python train.py --n_head=6 --vocab_size=8192 --activation="geglu" --norm_eps=1e-06 --positions="rope" --init_std_down=0.00315 --init_out_by_depth=true --optimizer="adam_variant" --grad_clip=0.5 --warmup_steps=217 --schedule="wsd" --decay_fraction=1.0 --batch_tokens=131072 --steps=6624
MLP neurons of a small language model. Each row is named by its layer, matrix (down: output weights) and neuron, and shows model dimensions 0-127. Each number is 128 + 32 x the weight over its row's rms, rounded and kept within 0 to 255. Numbers have three digits each. A neuron's up and down rows have the sign that makes its largest values positive.
A block is one neuron, or neurons of one layer that tend to fire together. Before each block is what it responds to, as a language model described it from the Wikipedia text at the highest values.

Decimal points and the digits around them inside numeric values, mostly in stats tables, census figures and sports results, e.g. 98.03, 48.950, 80.38 m.
L4.down142:088090031159124119191095135089125075108201117181173144104119188143140160117055125126118145107131158094140125062120118158093109136175148115163119142139083144132169150084125106134096064106061136183140088146139109142142179178092163094152121088175132093126136123172101103161097103138104147106095162114148125165092132108123079118160165120112133067147139166127184177160140147135093154096167
L4.down167:150116114128102136146111141108190108138115154115134158150120145103155136109237127133120176122152107085119167110088122046145139160118108143090061146112099100098171109128178123118137116153160115153090149098072134078125154148124090128081145129121110127186156114092159159177092192072123155123144135136071202071157129134146208125116123116113112127087117140087133101137129117096121145145167
L4.down224:123143135137139162169157123134159125116053099133139126099163123132091160173144168142146167139135155141095133134181149133156169116177121146124111110128134079139156133122156136136129085126125161099114192149141159124152174144160111100113119122121158095135178112089140109109100077154053184097101128159136164131103146092084106080147126182168115198127049124085102100125084080129134128120220
L4.down257:129167137153069123138143163107150136159153135190106098090105129164174092113127124166142127134093161101128076107203174200107134101158175126126098131101127164065141124202084113111112136092098154203092062076100133155152148077132087148137137170142103127149122129138112165083170166151087168137134137102098117113078086114076113139078094085124141144129114123173140086119188073203116136104157
L4.down291:173154138119119165114096143131107156145074169126118087071182086147166096102180123158103117142159138122102092107133109117141152159134073162096177107128112119096082083097138147092155122090152154139078127189031110164129138129149069109143132165146097183121130178120098183092123129107096142086151122168107147135156083104084099099096122176191128115123215060106111140091103157157112115117130
L4.down298:131097096085135144147107106143148122166090158137115129102078123100094089129114178123114192122067155105077153096116065000083107092119145109101165121101123127177137147157139133159167145123158111128083154211048107121140208085130049116172152042169120178102105122143153104122136110126115112087098143159140098128100143136096125101094168142135164151141217083071147162117100107086131150115098
L4.down306:118108119151101170182133170083126090141110155114122106056170162105092108117098132130096109121040203123147137135113162102105156118108106119118087110121127148137129114116060145128078141192141118120122158092068084211125154124082178129156041131099079122152111148106112176161142112115161158145118091173138087160122113141109069102087147122136046155155171098112132141174160144131099039151114
L4.down596:140146155060139113173119107105132166138129133022144098124120138170148142138157119090116144150108100112185157093132121105091132148137102093140143165100131084121092067115076147099115112165206050108087120119114091164153139125112095110140167142151090129071129164065120133123121134153174154127134054068186133061133130122170175170120093169126106148100147114128119116158223078141131117159142
L4.down627:080103210109132178154107103143098180157149130128102131136174155119050150117137158126158128148097101168153081127127121078158159147158096151083110154089161126089100127172131129120109122120118171170207096123053156144180211187158107104209176159135105112107058136155131172152146117097071116111091090113124152114176097176211159072145132122132135138145120136103105156130095098139123127119182
L4.down672:120101128096132120180160114143103102125146130166134107101110113129133150123173086180094104163114121175146164130131124118159125156156068174152063164135177119126090126134119162135110115094147060126142107147082094106143162170134129149150130104122122077155142183101113112136114049125049148155122161155156133124189062198132115126165133191128193141130086127092098149151137145121167107067126
L4.down716:093136117134128122116137179164090123236096066161146128200119102138106102146112154100138119128122146125117166114148126079108114123142173107159115143106138138056152057157111123126103085175080142134147141175130129161122118138114138121114114077133187070127072085164143119132123117168065185153128139134185188076138129140102172146182191144159154119107112116111122102101120163173159146141125
L4.down771:108168082108089093106121114130139111178115126139163087167145112131089174149124121099085125089161129108091137147094114000119132091148163158082087134154147112174123115155108167112189161153114188122137093134132141176137160102175171083186130137129121170116115079128145200120124132155155162089123137180058146144165126160128097082212176126093106153110133141111164048161092102100098122124126
L4.down830:138107076122141100109138158161099134158104163153190134183146080131102145132088125101116139166170159130209153111162121113117154131149162145156140140087110074058119083117111167088124213107096140099135084106118130130119110177164192109205112114161093138111131133170113087139128139116132147160105062140090122094133149118057171177189161101111099083151128125096089078113134153092099101099121
L4.down911:097134036176129118173118127144175083165154124182192112157155096092125089122164156133130104130127122119161127114117089006159124100124083147100115181112175109153123129153058157195108169155110160150118150099126124104138128173150164114106133074139164107137137114142127132093066092114115137088100116144186143111174091131122105112113123122145141144138098081095165085083101150121082163144122
L4.down963:133156067124202079097139153099106145181101165151124115136178104092169089118131155048162100119148168094139106165120077112152102129156124145174133057091160127134192140127117140101075085148125122127115101138130140138110064152162093154072073147095155218149110135118147147165127134087105121156150148120103160158100113138155134188102086222175127116084132122161131055101107092106116104173162
L4.down1018:173184078133159152169148119092110073114162139118178124159059101113150126124181148097123116120105092198149196124134105071118084140100086083092126141144137113159112142190108153118070112164153134111148170068136139118160152173148093142123136124131170167141071124198180164118124124095151109106131117106150136075140112135148088090129098170128174117112139136108121152108117100100063070108151

Final or middle subword pieces that complete rare, mostly non-English proper names, often personal names in tables or lists, as in Kashir-am, Naw-ab, Çakı-r, Tian Sh-an.
L2.down742:102104136151067085100137178079194118078135127185144038170135050120155149158144050141119125138054184074115154080124159155038166138140130133092167183119078080127170163075120109103121163163120142130099115135122056099115109099062163097118110107106160112095094171140098112149154126124131141124129121116099170128127100114139119184144095087115103157113138124131118084131187096159125130127148

The first three-digit chunk of a longer number, such as years (198 of 1984, 200 of 2009) or amounts like £165,000 and 300°F.
L3.down198:115097086129143144130132160155110141140144128162179162126129108113133123152161114171159090152163177153124153144075140106102127085118113092192144146131145077169146163132148075139174120128157102121160162157155148115149121170104126113110154118114124104153127092199136140112164157142102213118156083112117192082207193196108157148195114156071102152161110115132064080131134145125195124147161
L3.down412:098140085123091148109111083174160163095166076182193132126151162102125145137100126165216088129138158143136155125181121000117146110124108151155158136112082063157116127166182107165112110145052173136074134096165117125126173162144104077160129137129130167187125137141132085116084138131105193097101106114172163179113121136134120166091120111158115157092165162114116113137070162124161154119099
L3.down526:101093108126096152084117116144111152149118124123119127103107194048118112185154122136109139137146115098165164122127101033112040129100140096164141139136108121170114135140090124105088148099032168164155103135156164078150134142148111131087135119118183131083152144141123091117121077129168078060128146084118116049155127178139121105124131183177146153098116168152113135114084162122111192087079
L3.down925:116114183129133157131066175150170181145086152080107151140173100107139136136116096025105154139151099118179118132108092050124099124107124100139199183193116108197122094147157103124110134073130166150184053105128113125115181124138135116136173091134090121153193140062190190164161133163121144133132081173151137111130097116153151117067083126147166157151133087075110156154068132122109109122141

Final sub-word pieces that finish a proper name or place name, often in tables or lists, such as Zagre-b, Kashg-ar, Ahm-ad.
L4.down19:117186134160139128154128115097141158115117156150130158152174205097145159083136128108142175119144099131099152100107135128130114136063123128148094160147081108132173151087136171142122069108183143157149119109131184147104153149092089099171082200128159120170190136155159068102134114183144091159106098123080135198124119167125071100121138145080081129167116114106127148185093155141173101073177
L4.down39:116101135184098130104165111124084153116071131173118146123141153102127065069158164094097120128199117107168113195189123144144108150150120186087137168147139109135142151151174122081133135136097122153157146195118159124102162116079112182148114121107110103163162143147109096131104090151101129133113082121099149129127148101114153143179120140119134177075128095190121099138129144218057126172135
L4.down62:160072000139130123074119170169175124082097146142098079123138142119072169072177121045167110117099155096108113114154111093125192101101145107145168208175148155123149084114167164141142055136092126147119163129141113166151097087115151101098158136116173153092129141145109099140155143142051062076085134122121107148152096083152108077169134110100129127202105136148089104190137153078118131091163
L4.down125:123129088117160124142169108103096162126110156093140081162112147139071138119147132124148175142115094121122079143108137140119143110161110119105167167203152170137123152123130133146132137112136137153120083164127167186135094140142104081123180161175139126134140123128130163159116114098137128114162135087081137121148136119151151107101087127102127134068112154022119189090106124177129174127139
L4.down266:102149212106119165117078143146167138109121106124141129119107150125117172098181154114127165130176192090184119156137166159120146182080169159094132114177133124069090131061090122156116112138146145107039127153119166122110162126175120090137163167147115113111152164169132185086073083120160153121108131131133163121130184165101145109092141122113090129132103120091076225156056169084166134172108
L4.down373:170121022119090182121193118162141104086140149109089127107113117120114116083143111135167159101079115149092159104116114111146175163131153099127144142109142123067134149108162152114124162104079153133111160153136096076104117046161121102199141129172095130112206188162122128134067145157129140148114131137108066159149103094137184140086143137141181084119159141163159181079113131130131142080128
L4.down393:172092002097145114095158122098099098114128098207115073146063118214119106126131151158131141115116157088097085118099166107137177083071168160126126146162162106061072134088103160128117124143139098095107150176127135162158132063131160106077109118164153186106147128146123111180139137168118136113167097145147124123157132152096133156136127098110138110114164132167102174126120156149137118158152
L4.down424:089193114106147121148110146138093133167093108089109138116113149099063109129149122140114154157057134161174096090155099095148158097160103100112114145149146087087129098109157086147151162117151077098119132118169111114147130135119138142054140083124104127082153130101189123128108105133110187153127104085050067127130158213160170173100064147074199127055157160149135109075122106124118096104093
L4.down473:105144070170143124080113082147129141092125226206100139161111141106136169159126186105173090135129168132120081143209107125158114175141129133131125178136116119083088154165126118169093150074135173112126061128181193131105113111082130140178107090123156132136075047158137105085130191116161105140185137117125082134139130139121164144131204146141129112101127139101087130070130144170184105135179
L4.down474:102129108161108126167090125095161146145049069030155168115089148149088122085148212124123151151148128119077123166095101180153139099092149114144069104130157142148127140095144201106147119185131123095099174147143179085140157142114164139178127109135147155111103171122115134105121143106136106134143109123081106149137067150089124081143094169068091144092136135148103097165100179102104149085166
L4.down496:144168006182130119096171125128126142139178111077118104132152121152112100105155120135137075136135161146158111054116154076121103133097062153092092151130109117093072152129148118114154151143149105129129081217189111154138144199116108152131189094112170086140156134156126151158138183177158143151102128102111117157113176133091165153108104193153134140118121139088127086097133143098106098194084
L4.down556:105133156165108141128114152160171188105079128128126109120108166138112171146141136076109177177123145086157115107128177154123152160123154114082167152175131143017065159095134129179141142093170099132107126211175105180104161121112099142133176137116130139117162205158141120087039113101159105131151091139153162134156124128126111130099090129123153081086098147130069193126172146176118112202130
L4.down646:122160086164087156109220079110145148142112134190123124099157114225136101117108145141132114135122136205147089114124193126145142143150121113145110074103089142100146139140180122145116158177122163135118141071067093051175173111120133198205138135148113121111152118044157179152081133122106160128131152141094152141147113120091135091118105085086161155154136200192167131137083157141135072093144
L4.down699:144100255155134151086130149094128113154039107088212128108137173086197098132136131095163141125117177148140114143137176213150131138166146135132137091076100114099140157161138102135100121140097171105118127137111150097193126093143125115113162133144106140080139145106050142180156125118159104150131160057089078087140118120098106161151130125177140141152119168225094171115175076115126057156139
L4.down973:072159215115127142115148117124129095153154180149163154166137169095154159120146169189152170084177144132105115133116149255182168115121143137136160111175097025163128135121085082120092151087145217106156110105105111124149139126156146161120112157110148136114089105179072083123124113135158088187100142109127136191131082192130103160114135105109111108134068107096175084080104103148099123151150
L4.down1004:119018184096120152125115161124134100085142093115156049104186102078169166079116129109101137103135129126145116134119106207105129072148113134032149158165103171192048101130110108145158139146045095189123128108107110165174203132156142130124215126150119093153138106150146090139130076102096076164135109118134139113162131085121159074105150164115138144142072082140151162180102084112112131189069

First names, or the last piece of a split first name, right before a surname in credits, tables and name lists (David, Bob, Di-ana); also The opening a band or show title.
L3.down116:140116000146117082150114116166167110124104134126126079090162095133101153127091142105143177197106159146113162090164126070116112090173117132122144175131153108155149052122109145112160105150087097108115080152093147151134189100155171140137142154138137134110116142117179172138122171154127168138081153117151105070120136152117079060124082161158164105128114100115129161142146109086130147123124
L3.down326:159171087177140147143130103056125173183129104119133117086147141145165106157158119125137160180088136160138118136130134100131130167132173171155133137148134113104144099163160102090138111175093127172143119130124224134154151065132140193146116169119061129144156124139150145130117111115104117076095105145127112062131110089201156083187092114165096122143143076099147213117070095144138136138087
L3.down551:098134000148159133198143110113130096131117167107140077154181132121113134128128111094158172147158165080158158160207143090130113094163052133081158099132121114105130143106113073096147126163103127122154114068044114107149158088129105120116112142150138156129157143097172128139204113105128184143089138121061113067132151151105146090134146157128107130165165086042145187154099132124144153118104
L3.down773:109141031050108150117168078125137079138115107179134124214160154123126132112103059116085129108114105081119113084169107066190076106153161083159156136124153139100137165192150155080114128191130110190096108140101150113153109108161138144119089138116115157116103153086128078187131150145179162202106111102119083091196118148172106100132113122122125149133158159142077096128135155158117132101143

Adverbs and auxiliaries just before a main verb, after the subject, in biographical prose, such as also, subsequently, initially, first, was.
L3.down5:144088150132086139149143143161159136136188178155103148140138111100054140117135153069156150086135146127116169135162162133138131190109139103081141170128077112129119151106117135146117097156162129099114170159160141189182078118109103132154103127171144160135130164127101119130091154174127066174149089110130119143100136103176090095055134125203132122133166103150113107101142115145139110045191
L3.down8:111139060144079124077161129091123109107119144116119133153117124125123126144067110079122164123116149135006095129183159183156128032143160092165151154083126125144110091147149072103173111101149112096147150054089096165166138122174127139093075146125151106159161144154058087106139162094076135131133173152120138155202116095095089108124104171094125185173138076133119129055150109117115125088138
L3.down434:134177113175122092097132208124087140161104132119062098109165106087114096111183089133121112074095116098088109114092132231128050097118113098149118117083129166139127089128142197137096144129147125140178135133126108158138131135138122090090105081119134086165145172111140140119129114067100135085169110106087146122140121149124147146093153155122073138143107075079118123126199041131113110142155
L3.down908:104118038047103121153101140128083143108128108123156125193109114081101116125095147149115110155096187111102133136110199145158125101105103167167108155127046171156106113059084097077155120143098085102118125059149171176156066165151107169174133184088097123098121113181120135159056187145170146080117168149165110102130182187076095132108119101117131149118097109140112129132146173141153140121134

Adverbs, auxiliaries and subject pronouns placed just before a main verb or participle, such as easily, initially, also, have, he.
L4.down149:128157129149153179139139194131106120106118100142111079150124126156137141113095123129147085063107087175099112116165087152184167093157145175122140109085146082141181124162138107129072066137148103110162083113082109105166113146128134143093092077182123157118045121156108117149095113179076145156162162107158136130126152158087168165171159150117163090091061160156157115154193144130119138124128
L4.down271:099119111174122099120096092130147142071151131146106129141033070135137073093139110115147077127156141147070190164161113160119093208125191098069131141141109134135091092095158134098109138118131131142114144157116100180105149100082059089137128140093145165115163137114207136131154101192131130116129088079095074138113095167162075126141154138072144181157094140176175112112124118128183165121122
L4.down314:132136043117143115073125165067140134129153159125115126152116068082195176147110145091141093159188095048111138043151123105139143115121122151145097113111141118130129068156168090130013114135153112142173141137169144085151108135146125169106104144106206183124110109069163128160175110116128120184168213160176079104170114185138122210127167176115141123088084098089076203128159125141133165168107
L4.down341:120145075124139148137110134142101123171110168098160123168119083114122118129167110132129159128113106136087158102113120165207091186067092128170156122137115150227052160138138120177161138110125112091098103181110079160142137116157166130131136156111151142120141143112126130087140122204127131131149090171135112061147115072097086100081067089118115161088160106133113168053146103139068146075134
L4.down405:160109133033208129053150119131103172094106126092061161188122117122116112100101100105085108151106106099099121137120116132105072092109162111095094094086072087080134110157086118027155169141134153133123171170141069171151116157182143100157145130141125113122122108133126130135121163153159042128095102127174064145054162157101106135118101098138124154117112036166091127131076112145152166134122
L4.down506:110104007102151078130148087079101092106127139195113182146102165115180158178081124163146142101096075141061109135157127076148068102140140096133159122088122135128103101122094091097112133108149188147106136107129170142133130139109115111149124165105128150148103067064156154143157083160113120166102115096155084095117086180136154114144097150141178134106127119081153133161140113106139172139102
L4.down535:142131070091184086124190178158129101072145099169111082151085135141081167106157112088136123122136190193111168098160107188165126127098109123150077110146196125095136133126091109142131116104165074104150154121125112132102135172098138169079132088107139130122111066092163121118094136121129163142152206125153100121127144119152081106112177139127101111079126083157129162096145120126135093123084
L4.down568:169165014164121144166148161140136125164208154166127092142173186140150144101136100066130116114156136140148153148101138177099171108078084126118168144131094096115103153068183083094102123147100141146123166103089155152124103097181125130088105130119178121153169074103170103199132118164110186092069118142137113105092092156114080161178092157092155137127131142117117156103170115120120145168099
L4.down594:118070095149180094133140147106125132147167036111130118153115144117097121124102103085083109120138145137000132135180131117140097112135134176159198099152138147152114102134065121088156140151117109100200059114153179128149166096146115114172136155119122121115153085130095094033067147123113150111090114048113140139140120127133098108138110155147155150093094143141095145181137107159130185174171
L4.down599:120179138127170121174164164109085100095112111147115127088123151117058099081125160109034114219156187132126201107143121069105102122181204084152184175096126182167132154082132157141207119102109115127142114116097124152117109159111128080117157124148131099153096107154099167122118090134076100080057074153128104151159156085121106098135117186050121169119148174114186100113177150115113082129095
L4.down671:125104216077202151145138111164109096154118096105149165124139149138116187077168096164099114094113146121152112128111141153175116109139163060155121119095127111109154129148112168092113138127137145129106135150127094124123142065147073077111136157159093113155136128192168125172167221103125127194083099139117128125169133099201143110069123164171159097153179083105154127110126096058094130109142
L4.down776:139101107139169112094151151065099158113139134110107137079168131189066102111151161087108113195184142139049099092111121189136143094109103108190144110084119094120142164102154096142136110095186123108075137085157161172117151153150136085142111102123127103184103108085181097107142159101124125129091108086105112170119100175157149132113167163083129121122142140088114193107201083146136108151151
L4.down875:126136054175123084110164129138072120173043200097126159112093108137065085128185152108110125142155138129081155142104120119075115162130123197136097149158108133115135139104130142059119070138123122132174082113140096149188155031150138165161157129094094079136106125143176123137139100145136132126146123125134137170099163094135229155118136096144177150127108055143142137117170096095099145141114
L4.down926:108149128123136096089155131098114081170132128182104127147156126163083158123109119137180093038126092100085090142191120201128134161157138107134114052177103103151119182148115114117115095175159127101151130116105135091128194116051120103173128135116113109116183097128103131118155119137177161088058143161123086062086142130150178131181155110164137124067158076132151168114134097175160064137106
L4.down1008:071097129198088151135077106139136112089170118155096129091210111096123115115138192093138088120133150124101138079100159127118097121117145142126137159130139131214106122056093177077185128134133066119137104163096110130172140114157137083128179074143098143203129149149135110126160126143049126124154170086092142135110095078153130138144174095069058075126145092092151094137128098044108064110107
L4.down1014:107082147136183095176129224111130145106127078144119106147118153097138111046054125059168174107113124158109121113132111105061122119105158119126081104101144174118150127181111133099152111094127191125123104160110115192165116094179125121161114107130161073106162129162173159096088136120173141158169101115168135135097150128162168091100136153103212143120136094116106194123132094157104109123150

Decimal point right after the integer digits of numbers in tables of vote shares, percentages, race times and scores, e.g. 21.00%, 16.7, 31:22.4; occasionally a mid-word piece like bazaar, dumps.
L2.down332:088109151133194091115093086173133102151154132149116174113094120144124107069085054158201138113126136108151165164168156117160138137125111144131078154144136132137120133175129160137192082113186088111159142112119108131106126108106117145100148208108155142130164089132147170169116101186185146083153138113171068097154172142147125181126112116117144128042100133069121162130120152158135123082114

Adverbs right after a sentence subject and before the main verb, e.g. eventually, officially, subsequently, simply; also weaker on name-internal commas, hyphens and -s.
L2.down933:115102089135126109075036104163099102129095090136104076135134150085090097159149126116108146125155168126100129131152143142132156104128109121090123126093131119170093153125077102070081148102086175132150123134204132098188150159133148114111098164148102177163096103120091116159113171160125081114192169164094183124120050142099122122093125141156128144088121061082118132110107126074130107145133